Weights of a small GPT-style language model, trained from scratch on English Wikipedia: 16 layers.
MLP neurons of a small language model. Each row is named by its layer, matrix (gate and up: input weights; down: output weights) and neuron, and shows model dimensions 272-335. Each number is 50 + 15 x the weight over its row's rms, rounded and kept within 0 to 99. A neuron's up and down rows have the sign that makes its largest values positive.
After each neuron's rows, "fires in" lists the words (lower case) most often at its 100 highest values on Wikipedia text that the model never trained on.

L10.gate566:59 79 20 47 51 19 59 26 24 71 41 57 63 14 70 59 49 53 76 49 49 22 72 50 36 47 42 48 49 37 35 52 33 76 38 55 47 66 37 51 58 60 39 59 36 57 53 36 27 32 25 31 35 68 48 26 25 63 69 60 31 51 37 58
L10.up566:40 67 36 35 46 44 61 62 21 43 74 61 69 25 84 59 60 57 50 78 28 17 57 41 38 47 41 58 51 29 63 54 58 51 55 61 37 60 44 56 65 68 58 57 42 39 57 37 39 36 52 40 29 49 49 51 33 70 60 30 60 58 37 61
L10.down566:56 54 72 46 60 53 58 78 57 54 63 67 59 57 37 51 39 43 64 62 30 50 54 64 43 80 51 39 68 64 78 35 57 49 51 77 36 39 71 51 27 62 72 65 57 52 38 35 53 56 56 56 04 76 52 62 33 62 68 39 77 36 67 36
fires in: "and", "on"

L10.gate1053:51 62 55 41 67 53 52 37 34 52 55 60 34 46 41 56 28 35 38 77 49 36 59 26 44 45 25 35 50 71 52 47 40 45 41 41 44 42 20 71 37 61 50 46 50 40 51 00 52 09 45 53 53 53 41 68 67 53 31 60 49 44 24 52
L10.up1053:08 37 20 58 57 52 25 50 42 65 50 73 57 36 58 32 59 42 27 28 23 34 40 66 67 65 47 43 53 55 74 47 43 33 65 51 64 51 66 42 63 76 43 33 44 17 47 51 57 56 31 50 68 39 61 68 40 60 75 41 36 57 89 12
L10.down1053:44 43 48 54 43 41 59 09 51 67 58 42 82 70 75 39 24 51 40 44 41 58 44 42 65 37 65 70 51 19 33 39 57 31 49 60 51 67 44 39 72 48 34 39 68 69 52 21 12 13 28 69 66 45 42 41 66 51 54 53 17 57 52 42
fires in: "during", "of", "after", "in", "under"

L3.gate2:42 53 45 48 51 43 51 58 74 78 73 66 55 59 81 38 43 59 32 42 52 23 48 43 17 54 54 58 65 34 48 60 39 66 45 25 48 49 46 36 35 73 68 50 44 38 25 39 52 57 48 41 55 53 42 40 27 63 31 52 70 43 75 46
L3.up2:31 56 47 52 54 56 52 55 64 43 71 28 39 58 44 47 61 22 42 61 46 50 86 42 39 58 62 37 42 29 47 72 65 34 53 62 41 46 32 53 59 58 38 38 62 54 45 65 80 53 45 81 54 74 58 56 50 42 58 40 53 33 48 58
L3.down2:38 55 65 50 64 61 56 49 53 23 70 59 61 54 49 53 37 31 58 35 53 63 55 63 28 82 49 49 50 51 50 66 57 20 65 55 34 67 28 64 58 36 32 63 34 53 45 54 67 53 29 53 51 74 61 47 28 44 53 43 48 56 36 60
fires in: "several", "four", "six", "three", "five", "of"

L10.gate335:42 56 35 29 38 47 57 73 51 53 41 56 32 32 42 29 48 59 31 76 68 31 60 64 77 82 70 38 44 37 30 51 62 57 71 45 52 65 15 60 34 57 46 19 42 37 66 46 47 52 42 64 30 61 53 00 41 42 39 70 43 54 33 30
L10.up335:46 69 31 66 48 32 41 58 44 40 55 55 31 64 41 48 80 38 71 50 51 50 57 62 43 63 67 43 54 21 72 58 45 34 60 37 35 73 63 47 47 31 57 39 36 48 49 28 58 71 77 73 37 85 49 45 28 81 53 45 65 58 30 63
L10.down335:63 66 42 34 62 60 30 44 47 59 55 42 74 67 71 44 61 46 42 32 51 47 42 51 25 99 39 61 56 44 81 53 25 40 64 66 53 59 60 27 49 67 15 39 59 33 30 60 51 42 32 52 54 41 45 45 66 58 53 58 62 64 42 43
fires in: "he", "it", "the", "his", "eastern", "all"

L10.gate1099:67 52 46 41 69 31 11 33 67 45 62 47 72 63 51 39 55 44 54 55 41 81 56 36 39 46 58 74 71 33 48 42 51 72 45 49 39 37 79 62 48 41 62 68 38 32 58 50 23 78 48 50 37 79 12 68 50 45 38 48 38 38 35 63
L10.up1099:45 71 44 50 38 36 46 55 25 68 59 58 41 55 55 48 37 30 67 44 51 41 55 39 67 55 50 62 30 32 40 92 46 54 44 46 51 58 29 51 76 30 66 68 42 60 45 35 36 42 59 56 51 60 55 54 36 69 45 52 58 37 23 73
L10.down1099:20 67 48 27 48 65 34 71 57 45 39 43 52 47 39 33 21 61 50 37 37 43 40 49 49 76 41 64 48 51 39 67 71 48 46 64 60 81 64 44 48 42 32 53 51 61 74 49 61 55 51 51 54 49 51 43 41 68 47 61 63 29 56 67
fires in: "s", "his", "a", "the"

L5.gate1012:48 52 60 45 47 36 30 39 60 66 69 56 43 30 79 17 32 37 41 57 46 62 63 77 32 56 62 38 41 49 23 48 54 38 73 36 49 35 74 43 59 59 29 81 13 42 67 40 14 32 55 60 61 56 44 57 70 51 37 45 51 67 28 76
L5.up1012:64 41 38 43 44 41 60 32 17 37 38 64 63 58 64 54 43 32 71 49 26 86 54 49 32 35 73 35 34 17 74 66 70 67 72 32 68 49 45 48 82 43 09 55 42 59 66 57 28 41 46 70 54 67 73 43 51 48 38 52 65 60 53 80
L5.down1012:65 52 90 54 69 56 53 46 51 57 42 59 49 26 66 32 45 28 48 62 39 72 43 85 15 58 53 56 33 56 37 35 36 47 50 27 38 21 59 55 59 48 55 56 52 59 58 40 30 73 58 59 57 37 89 66 50 78 38 61 85 73 57 38
fires in: "women", "children", "people", "mother", "light", "chinese"

L9.gate850:46 74 36 68 52 40 35 60 56 45 82 24 55 29 84 76 40 55 52 41 40 34 71 50 61 50 46 72 44 59 82 52 50 39 51 52 46 41 53 64 27 51 64 29 42 52 06 40 53 60 29 38 44 58 62 52 53 39 47 48 49 62 34 41
L9.up850:59 40 68 32 33 62 57 61 28 24 51 71 43 28 86 54 39 37 63 72 20 45 55 29 57 32 43 69 23 40 50 32 55 55 48 52 66 43 48 38 39 59 62 61 32 51 86 35 44 34 73 72 40 88 73 58 76 53 09 58 58 75 33 61
L9.down850:54 27 49 33 52 66 84 19 20 66 22 65 30 55 59 63 29 62 61 38 25 58 48 44 71 54 33 63 64 44 34 56 36 27 48 69 70 47 56 42 36 25 31 67 66 45 66 34 44 31 38 60 38 80 39 75 58 22 36 49 61 22 50 35
fires in: "in", "on", "into", "over"

L10.gate677:53 61 52 12 50 52 38 79 39 69 64 58 56 30 38 36 49 53 28 49 33 69 72 78 46 43 45 56 55 36 21 24 38 35 41 45 48 13 43 51 43 65 37 37 49 49 66 49 66 48 25 38 48 58 57 16 48 62 15 65 27 49 43 37
L10.up677:41 56 44 42 33 62 63 64 48 44 25 40 47 49 63 16 54 42 59 54 62 52 41 63 44 40 52 45 51 52 71 42 62 51 88 59 65 20 29 62 41 47 29 75 54 47 53 63 23 74 49 30 76 47 43 56 47 70 81 57 44 34 47 32
L10.down677:61 65 49 56 67 39 34 41 36 50 53 52 83 53 37 74 23 41 51 37 60 67 71 86 43 69 58 23 48 47 73 11 28 63 62 54 53 59 50 38 49 56 49 59 63 45 54 55 60 61 58 72 56 70 52 69 68 76 53 36 66 48 51 22
fires in: "from", "than", "to", "of"

L3.gate68:51 39 56 36 37 41 51 49 42 52 57 66 34 39 54 16 81 71 24 41 39 64 73 21 57 46 62 37 48 72 59 53 67 56 37 28 50 27 48 49 51 40 49 38 14 61 43 37 51 42 34 49 50 55 32 75 69 59 23 31 31 52 54 57
L3.up68:41 39 62 51 51 61 73 60 29 60 44 58 43 48 58 05 63 32 41 42 38 65 54 33 47 57 67 36 55 49 61 57 38 67 51 16 37 50 60 18 48 52 18 63 53 71 54 37 65 45 49 53 46 43 61 63 65 65 42 14 42 51 73 41
L3.down68:46 43 54 61 53 62 64 41 49 46 50 58 64 74 55 12 80 32 48 49 14 70 32 30 37 88 73 30 56 26 49 40 63 72 60 29 39 52 51 39 76 65 54 50 56 47 68 56 57 51 58 36 34 45 25 37 52 55 37 38 47 23 62 46
fires in: "artist", "poet", "actor", "architect", "isbn", "composer"

L9.gate652:43 62 44 51 45 34 26 30 45 54 72 70 45 51 69 58 66 27 25 60 46 48 77 32 13 52 24 63 48 34 51 53 73 73 69 52 71 77 26 56 41 43 47 55 44 39 49 32 69 58 53 43 35 60 01 55 53 44 59 29 46 46 08 62
L9.up652:74 43 35 20 62 42 63 45 55 28 71 52 28 43 58 58 46 59 58 48 37 61 17 45 64 64 70 33 40 53 23 59 28 69 42 52 61 37 60 46 54 60 64 67 45 22 36 59 29 46 66 53 66 58 48 65 67 63 39 43 53 62 14 28
L9.down652:67 52 45 25 66 15 19 50 37 73 49 59 22 60 61 63 60 46 72 47 73 56 70 76 35 78 48 43 50 42 50 61 62 52 43 58 34 45 31 39 53 40 58 23 35 48 56 64 65 75 47 52 43 55 57 72 59 48 45 40 37 47 58 54
fires in: "in", "through", "on", "of", "that", "a"

L5.gate322:59 73 48 69 29 54 35 48 35 60 49 48 19 51 47 33 50 79 39 37 61 48 50 51 30 29 61 31 30 33 12 72 63 41 48 51 61 27 68 36 37 44 34 71 37 48 45 44 36 35 48 43 67 52 55 40 76 57 17 32 51 44 33 33
L5.up322:52 50 55 41 44 33 19 49 53 69 46 60 44 54 43 41 74 50 58 45 44 61 47 45 37 38 59 75 31 34 44 82 72 17 56 33 81 27 69 22 70 51 36 57 69 64 58 55 49 47 63 83 76 60 70 54 65 46 42 39 47 14 61 27
L5.down322:56 63 57 65 29 67 57 20 85 54 32 53 60 54 58 50 69 60 45 72 30 62 39 49 03 78 66 49 38 55 32 52 71 36 61 35 53 52 70 54 54 68 29 59 79 51 37 33 42 72 63 75 89 77 71 54 59 67 58 41 63 44 62 31
fires in: "women", "children", "men", "health", "gender", "sex"

L3.gate14:50 55 53 39 31 73 60 48 46 59 51 63 61 29 29 44 70 29 45 29 67 67 50 22 77 55 65 44 29 60 55 65 72 62 50 37 56 64 56 66 36 52 49 38 56 48 61 43 49 48 79 57 59 42 74 67 27 51 33 24 44 75 34 60
L3.up14:43 51 57 53 37 33 48 55 40 46 57 31 55 73 56 30 32 72 46 35 63 28 56 42 33 50 70 54 45 44 68 11 55 65 53 39 28 33 50 47 43 55 24 29 60 62 49 36 63 71 31 55 59 83 37 76 37 35 40 49 48 71 48 69
L3.down14:39 68 49 35 15 75 58 52 49 76 71 71 72 44 64 56 63 40 57 49 52 56 62 40 54 92 74 41 32 51 53 66 81 66 71 55 50 70 54 45 50 70 61 53 82 57 80 37 36 68 59 47 44 24 64 54 28 51 29 32 11 68 41 67
fires in: "although", "however", "player", "while", "though", "athlete"

L3.gate227:46 34 41 51 34 41 52 51 45 66 71 51 40 51 00 56 49 44 50 35 48 54 33 67 20 45 63 66 19 50 60 53 75 38 42 28 52 28 75 42 56 50 64 99 40 47 57 71 70 54 45 84 52 29 66 65 50 66 70 68 45 61 55 37
L3.up227:56 35 68 50 40 40 66 36 25 62 49 58 27 50 46 42 51 79 73 45 57 43 60 69 62 47 60 47 42 26 53 39 51 46 49 36 33 29 73 11 55 70 70 70 51 58 41 42 58 47 54 72 41 40 47 23 63 57 63 64 52 55 76 44
L3.down227:68 34 63 53 42 66 54 45 23 59 60 22 34 36 19 46 41 66 61 59 59 66 47 73 45 79 79 57 30 37 68 47 62 50 60 35 57 25 75 46 59 47 38 78 40 48 44 40 65 71 51 70 24 51 60 49 22 61 83 65 63 47 59 48
fires in: "south", "southern", "pacific", "north", "northern"

L9.gate790:60 70 31 16 17 61 52 39 37 39 54 58 31 48 74 35 41 68 42 57 58 67 56 31 53 39 44 11 85 58 39 42 53 61 63 63 40 68 49 50 37 65 53 63 54 68 43 22 49 61 45 12 57 50 47 22 47 12 34 64 50 27 47 51
L9.up790:51 35 52 65 36 43 63 36 27 16 57 41 68 36 35 43 82 34 67 52 37 47 66 38 17 60 66 59 51 59 46 65 19 41 62 38 66 52 13 42 53 37 37 68 51 36 27 38 66 81 61 65 47 47 24 65 66 40 56 28 67 65 38 67
L9.down790:67 91 59 46 46 62 45 54 35 58 67 54 23 62 63 38 40 38 48 58 64 60 57 52 56 87 28 25 46 60 43 67 67 57 52 72 30 35 32 63 47 38 64 49 38 66 37 27 43 18 28 55 55 65 54 26 43 38 47 58 58 52 68 44
fires in: "a", "one", "each", "an"

L3.gate918:62 52 62 41 42 27 67 75 43 48 32 76 61 53 27 39 50 40 52 46 66 59 39 49 35 44 70 47 39 67 18 39 68 61 47 79 68 16 61 54 40 49 48 45 41 48 31 35 68 61 41 66 42 41 60 66 60 68 58 41 40 44 44 60
L3.up918:42 60 65 41 62 38 43 56 52 54 56 61 12 41 33 61 53 61 49 43 66 53 49 79 61 32 53 51 43 53 59 57 58 76 45 48 71 35 53 43 39 36 65 47 45 52 42 65 65 50 39 63 62 56 71 59 61 51 56 38 64 49 49 38
L3.down918:55 50 55 42 61 51 47 30 49 77 41 56 00 42 26 56 39 89 43 59 58 46 41 65 65 49 81 48 47 32 48 44 66 52 38 56 57 42 44 44 76 42 42 47 50 52 42 27 45 55 78 50 44 70 62 47 37 50 35 44 67 50 48 66
fires in: "western", "eastern", "southern", "northern", "real"

L3.gate356:57 79 74 56 40 54 48 68 61 68 48 64 70 62 44 44 59 46 70 30 45 63 25 38 45 16 31 82 64 78 59 46 59 64 66 78 63 36 37 28 52 40 41 45 65 54 40 50 53 44 35 59 56 53 53 60 80 38 33 65 48 71 67 60
L3.up356:89 68 48 28 50 69 29 45 72 43 19 63 69 71 47 35 42 56 53 59 54 63 16 54 52 29 39 66 63 99 54 38 59 57 65 58 66 63 27 63 71 35 14 51 49 31 40 65 38 37 70 34 58 61 64 28 52 68 75 57 39 40 58 43
L3.down356:55 27 54 67 66 81 47 60 57 56 36 65 48 74 30 51 41 45 67 45 37 47 42 58 48 64 42 48 49 91 36 44 57 60 55 69 60 68 17 60 63 26 29 54 47 42 52 56 38 47 76 30 42 42 26 38 48 69 57 27 26 38 70 43
fires in: "became", "become", "remained", "remains", "as"

L3.gate493:22 51 21 35 40 54 50 56 66 62 62 48 26 48 56 64 52 75 70 49 16 44 62 56 26 62 56 63 35 43 36 44 58 33 35 55 33 21 45 72 46 59 72 21 40 38 29 46 46 51 59 73 78 74 50 48 37 33 48 47 66 39 56 35
L3.up493:13 52 36 35 36 58 48 46 54 67 57 56 31 54 51 52 58 62 61 47 35 36 62 63 29 75 73 63 35 54 46 48 76 38 40 56 43 27 48 69 43 42 76 30 50 16 27 41 57 58 58 69 74 61 51 45 43 51 58 56 68 49 66 36
L3.down493:35 42 48 65 62 58 59 65 70 30 56 62 48 69 64 47 39 26 52 35 51 65 44 66 26 88 58 51 22 47 66 48 33 38 61 66 37 20 37 50 50 28 52 42 53 62 36 62 65 64 57 54 40 44 49 41 08 45 65 56 76 32 54 50
fires in: "six", "eight", "five", "four", "nine"

L3.gate1048:28 28 55 31 57 44 34 67 38 57 63 78 41 56 50 56 26 52 62 54 40 23 43 32 55 54 44 57 68 49 53 57 36 39 53 16 40 62 43 49 32 51 46 31 45 47 42 25 55 67 72 47 36 54 48 44 45 38 26 49 43 62 52 31
L3.up1048:42 40 45 20 74 69 48 25 79 32 51 53 50 17 35 55 60 63 28 53 47 73 09 57 63 60 61 57 51 40 35 49 62 54 70 60 37 63 61 59 51 38 56 31 43 27 68 25 47 44 59 45 59 52 39 53 72 34 40 32 44 22 34 43
L3.down1048:43 56 55 43 69 57 54 40 59 49 58 53 59 44 48 45 40 41 00 35 30 48 46 37 47 77 27 52 35 24 39 62 75 46 55 56 35 39 74 52 37 53 56 35 38 37 69 56 52 45 35 55 46 43 67 48 30 40 34 42 56 24 58 62
fires in: "games", "tournament", "game", "race", "championship"

L3.gate1273:33 08 43 14 37 49 43 49 51 49 34 69 44 58 48 28 41 42 64 59 13 56 62 30 39 38 48 41 57 49 19 72 64 68 57 54 56 75 15 48 55 72 32 54 54 66 38 44 38 55 49 62 62 17 56 66 72 46 49 33 37 31 64 50
L3.up1273:50 71 44 62 73 37 49 36 42 40 39 70 33 41 72 44 49 55 35 53 55 60 28 33 55 49 65 69 55 58 50 63 36 62 56 31 30 30 47 45 36 60 55 31 52 69 36 47 44 55 45 70 48 46 47 69 42 50 37 31 28 65 52 43
L3.down1273:50 44 59 57 54 60 77 61 45 41 56 42 34 36 58 53 62 60 31 41 64 43 45 32 59 65 21 52 09 53 78 44 49 44 79 58 52 44 58 53 47 44 46 34 24 77 50 43 49 39 70 56 55 61 66 42 50 49 44 71 50 56 51 43
fires in: "games", "season", "game", "seasons", "championship"

L3.gate429:51 52 33 45 30 38 51 62 26 34 45 54 48 54 23 39 44 41 68 30 69 50 39 72 41 63 69 67 34 54 31 89 41 81 60 62 62 43 66 40 60 44 66 63 42 37 40 69 70 42 58 69 46 43 64 61 81 53 46 51 60 50 35 32
L3.up429:54 37 43 43 65 40 58 56 19 55 43 40 51 39 40 58 35 57 55 45 50 45 38 68 60 46 70 56 46 43 37 56 54 72 35 39 24 33 50 53 67 66 54 63 42 65 47 62 69 34 60 75 45 52 62 55 47 67 30 62 52 49 54 48
L3.down429:67 49 53 49 46 60 35 54 35 57 58 36 49 36 36 55 46 41 60 44 62 54 34 72 36 79 56 74 25 32 84 46 67 57 73 62 62 36 57 53 60 41 40 55 61 58 62 47 65 72 66 79 39 61 67 45 49 57 44 59 88 37 44 39
fires in: "central", "western", "northern", "southern", "eastern", "east"

L9.gate69:59 50 41 37 45 35 36 40 26 38 80 40 46 58 40 54 68 52 59 22 92 56 43 56 76 50 53 58 58 73 73 58 66 58 74 38 43 54 39 52 60 47 61 51 27 43 63 55 53 30 38 48 51 52 51 49 60 24 31 50 54 42 62 60
L9.up69:31 40 62 77 11 47 12 49 36 29 38 51 77 46 26 70 59 22 53 61 52 70 60 28 45 39 57 47 43 66 38 47 32 69 68 38 42 22 29 42 42 73 29 61 49 59 70 57 66 30 47 45 48 73 32 70 65 43 54 56 36 27 44 40
L9.down69:52 61 39 40 83 75 36 49 77 27 62 50 56 33 43 39 40 60 38 55 27 63 44 30 60 60 64 61 41 39 31 74 29 77 50 69 73 82 61 43 64 69 62 32 53 76 49 36 14 19 38 60 58 58 39 25 77 46 38 45 31 36 55 31
fires in: "a", "to", "an", "the", "one"

L3.gate327:52 79 61 63 41 70 24 33 59 54 52 57 69 41 61 83 49 56 25 43 37 48 63 68 17 51 52 60 54 56 61 53 39 44 56 52 56 50 38 50 37 47 50 50 65 73 63 57 72 68 36 27 33 68 50 27 40 22 20 43 44 29 50 65
L3.up327:58 44 43 49 37 65 32 40 64 56 32 75 67 62 33 62 46 55 54 18 36 52 58 40 22 18 72 43 59 67 40 44 27 71 37 40 60 67 10 49 56 40 59 28 38 63 69 52 54 65 48 24 67 49 55 54 50 28 40 39 30 71 68 61
L3.down327:40 55 73 55 59 64 37 50 56 36 42 56 25 41 54 64 60 44 42 33 35 63 38 77 39 25 43 46 68 48 67 48 47 58 49 66 33 49 23 46 38 55 61 55 50 61 47 39 52 47 42 33 38 36 52 40 29 59 28 46 51 36 55 63
fires in: "small", "long", "large", "short", "wide", "strong"

L9.gate888:37 65 52 30 41 41 28 38 48 56 56 51 48 49 54 41 86 57 42 52 50 66 70 09 71 48 46 17 53 60 72 24 48 48 53 55 58 25 61 62 54 19 68 46 48 61 71 37 39 61 39 47 40 64 53 73 34 31 32 51 67 53 39 66
L9.up888:64 56 49 57 39 51 45 36 52 54 72 43 65 49 69 56 42 82 48 22 36 48 51 62 61 47 31 51 54 31 43 63 73 52 78 43 71 45 36 44 55 61 39 61 54 48 48 58 41 66 34 53 42 26 64 41 50 61 89 57 33 58 62 45
L9.down888:41 43 59 36 51 69 32 43 56 49 68 86 05 48 57 64 56 47 72 31 25 19 67 54 65 92 53 72 18 43 44 62 25 50 42 50 35 68 56 77 39 47 44 58 60 62 42 17 45 47 08 52 43 53 59 28 79 68 45 14 53 50 55 45
fires in: "to", "may", "s", "a"

L10.gate1293:59 62 59 51 52 41 31 46 65 50 64 41 52 49 58 35 57 57 43 41 58 43 31 38 53 23 54 41 44 63 58 58 68 45 63 56 46 66 56 65 39 59 43 69 36 38 54 54 37 29 75 57 56 44 33 69 66 35 46 48 43 75 28 38
L10.up1293:48 48 82 47 57 30 46 45 52 43 62 69 66 73 76 38 53 52 49 38 50 90 34 58 62 59 35 37 35 53 55 42 54 37 52 41 77 60 67 62 56 49 35 46 46 46 44 65 55 55 22 64 64 48 54 07 47 61 43 39 68 78 65 64
L10.down1293:55 34 59 47 41 46 58 60 46 55 23 38 55 52 43 45 38 59 68 49 54 44 46 50 49 60 57 42 48 41 82 32 62 52 75 84 46 60 46 66 64 36 65 37 76 36 56 52 29 42 58 57 50 69 57 69 30 60 53 56 17 56 54 79
fires in: "as", "the", "a", "become", "named"

L3.gate1135:63 84 26 29 29 37 46 56 59 57 32 60 45 74 75 26 25 46 56 45 51 60 57 43 64 30 55 75 46 59 28 22 50 87 56 62 68 40 60 65 50 47 25 37 59 62 55 48 56 47 79 54 65 70 81 65 29 53 52 57 28 47 54 39
L3.up1135:38 53 70 44 41 51 45 45 51 58 78 36 81 50 58 56 67 72 65 47 71 37 21 39 42 42 56 43 47 44 59 37 43 33 62 94 51 43 58 73 45 24 68 67 51 71 31 32 50 82 42 47 52 57 24 78 54 46 54 73 45 52 60 57
L3.down1135:61 48 27 48 49 48 68 57 47 22 82 73 59 64 49 48 48 41 48 30 45 58 59 72 24 34 59 41 47 45 51 56 64 69 53 45 38 30 49 45 54 58 55 28 68 33 51 53 46 59 75 60 50 55 48 51 56 65 58 26 40 20 19 41
fires in: "although", "however", "since", "despite", "while", "because"

L3.gate124:29 55 38 22 45 45 83 38 29 38 42 60 25 46 38 53 41 60 33 21 49 60 24 22 41 51 66 73 60 69 38 52 32 55 51 51 69 45 49 87 39 32 77 34 42 77 53 38 45 45 57 26 57 52 34 37 52 44 20 23 48 18 48 43
L3.up124:47 43 46 63 62 56 60 59 10 47 62 41 67 58 36 49 38 42 66 46 62 41 38 26 36 72 53 71 54 34 80 58 67 48 57 44 63 54 69 67 50 64 41 47 63 34 60 62 40 65 69 50 55 68 62 39 49 73 41 66 61 42 39 63
L3.down124:22 34 55 80 64 32 44 48 34 42 40 57 53 60 28 46 49 31 68 45 53 58 32 21 42 54 57 69 22 20 55 42 44 27 77 37 26 53 60 65 99 47 43 43 81 55 88 50 67 41 56 28 53 61 66 32 53 78 60 33 51 29 22 42
fires in: "general", "politician", "author", "composer", "artist", "poet"

L3.gate983:56 55 67 28 51 53 37 24 63 74 48 40 69 41 48 83 64 47 42 50 39 35 56 45 62 64 42 41 61 72 40 42 63 51 40 41 62 48 51 42 67 68 55 58 52 24 55 34 43 52 40 78 45 76 45 11 60 47 27 57 39 53 41 40
L3.up983:66 68 63 83 36 38 67 79 56 32 49 43 57 18 59 49 59 63 73 53 49 34 82 65 43 36 67 58 35 34 48 56 28 63 57 34 75 51 43 54 31 50 59 65 53 46 55 48 68 66 38 73 35 64 43 44 46 61 62 59 55 48 57 67
L3.down983:56 58 79 42 47 55 39 22 56 54 60 49 59 50 75 75 62 24 52 48 53 51 52 60 55 79 66 25 54 42 35 35 56 69 38 39 80 59 28 37 68 58 68 50 64 09 53 77 60 58 43 60 44 64 44 46 43 66 34 45 55 64 56 39
fires in: "of", "top", "among", "than", "over"

L12.gate957:49 67 67 48 39 34 42 41 58 59 33 52 09 55 42 69 40 61 70 68 68 13 32 72 47 47 63 78 29 45 58 29 69 55 53 51 55 58 54 35 77 68 56 43 49 44 46 41 38 40 26 44 53 71 55 19 53 44 50 19 51 09 81 55
L12.up957:38 66 58 70 36 54 73 44 55 55 58 59 60 77 33 44 61 54 43 53 66 55 66 45 45 49 29 56 53 61 50 43 38 51 47 89 41 51 46 69 35 34 55 60 67 63 31 33 37 38 32 18 19 47 34 53 48 48 12 48 32 50 39 46
L12.down957:65 49 45 48 51 52 53 77 63 55 65 38 76 54 28 34 42 50 16 41 31 42 35 63 35 59 52 26 49 50 67 46 80 66 63 49 43 71 54 54 45 58 45 30 60 25 57 37 26 46 54 23 69 29 34 49 58 45 56 58 49 55 77 57
fires in: "was", "is", "also", "were"

L10.gate285:71 57 59 36 29 40 42 32 71 39 46 81 51 15 81 67 42 46 48 39 53 59 57 54 53 58 40 47 45 49 35 37 46 06 43 43 50 26 35 53 54 56 46 38 52 57 51 39 57 26 40 53 60 65 37 86 46 49 21 36 27 59 39 47
L10.up285:61 36 44 41 46 38 20 52 50 38 73 30 55 17 80 41 63 44 62 44 59 66 70 48 65 52 61 56 25 55 90 43 55 37 97 71 49 44 58 57 18 34 58 50 66 55 50 30 37 43 33 67 76 41 47 58 38 52 41 41 68 61 45 36
L10.down285:64 47 59 56 55 41 47 43 56 17 45 27 49 58 55 63 35 35 26 38 37 43 35 59 59 75 74 38 46 36 81 32 58 35 45 55 55 18 18 42 59 48 61 35 52 68 38 36 55 46 49 31 59 67 33 39 41 62 54 58 38 58 55 56
fires in: "since", "until", "during", "in", "from", "to"

L9.gate477:41 67 61 41 64 43 58 31 52 51 88 59 50 43 60 18 57 48 42 65 23 43 47 48 53 42 38 68 69 29 59 80 52 52 52 70 64 42 55 53 42 55 72 42 66 30 31 33 49 32 31 34 50 53 55 35 29 30 43 45 78 55 42 30
L9.up477:34 28 60 32 65 36 67 50 47 38 69 34 57 37 66 40 49 24 43 30 33 27 64 35 44 41 50 79 43 33 45 46 42 43 53 40 49 56 40 42 58 50 53 56 61 29 57 07 31 35 20 41 48 74 57 30 27 58 39 40 59 65 46 91
L9.down477:67 48 68 54 56 48 71 55 53 67 62 57 62 49 44 50 61 55 34 51 16 33 34 57 56 84 49 24 59 41 63 25 59 31 77 32 74 28 57 41 15 54 58 64 54 30 57 18 67 47 23 26 19 42 64 50 73 51 60 75 40 55 62 49
fires in: "on", "along"

L10.gate833:63 47 48 46 36 39 45 25 30 67 72 61 62 49 76 70 44 42 56 54 43 59 76 60 49 54 31 48 58 38 52 63 41 53 71 67 86 67 66 53 39 58 62 21 21 55 64 61 49 36 40 53 58 65 58 75 37 58 09 40 63 66 25 34
L10.up833:56 45 56 49 73 29 44 31 37 30 50 49 40 44 60 66 44 35 69 55 55 20 52 41 65 30 55 46 66 26 59 37 27 41 44 25 67 50 22 43 44 68 71 54 32 30 32 44 50 56 52 44 61 64 46 41 55 64 51 63 55 47 42 58
L10.down833:57 49 56 58 48 36 52 77 15 54 65 58 43 53 74 77 75 40 74 32 43 54 65 38 56 54 33 41 63 51 66 51 41 44 48 85 74 36 44 57 44 73 75 33 45 38 73 30 39 48 41 31 38 49 65 51 31 34 28 31 49 43 70 40
fires in: "in", "on", "end", "non"

L3.gate242:33 45 58 35 17 62 76 45 80 47 68 51 86 57 45 57 42 52 72 34 62 66 39 44 51 42 53 85 61 54 39 49 63 65 72 58 63 47 70 48 60 60 26 44 80 38 64 27 61 58 49 47 85 28 13 62 49 59 45 61 53 63 54 42
L3.up242:40 67 39 26 45 48 31 46 71 62 86 53 66 56 49 76 33 35 51 54 63 81 33 12 76 37 55 65 57 59 38 29 25 47 48 62 50 50 48 66 67 37 37 39 30 50 23 30 44 29 54 34 56 48 37 59 48 51 41 66 53 34 63 70
L3.down242:39 73 66 49 50 63 54 70 49 47 65 63 42 44 68 62 30 47 76 46 39 62 44 31 49 35 42 40 65 59 37 46 65 91 71 62 54 34 55 27 51 63 36 39 47 34 43 62 53 55 47 63 68 28 50 65 45 42 41 57 43 55 42 68
fires in: "after", "although", "despite", "while", "in", "as"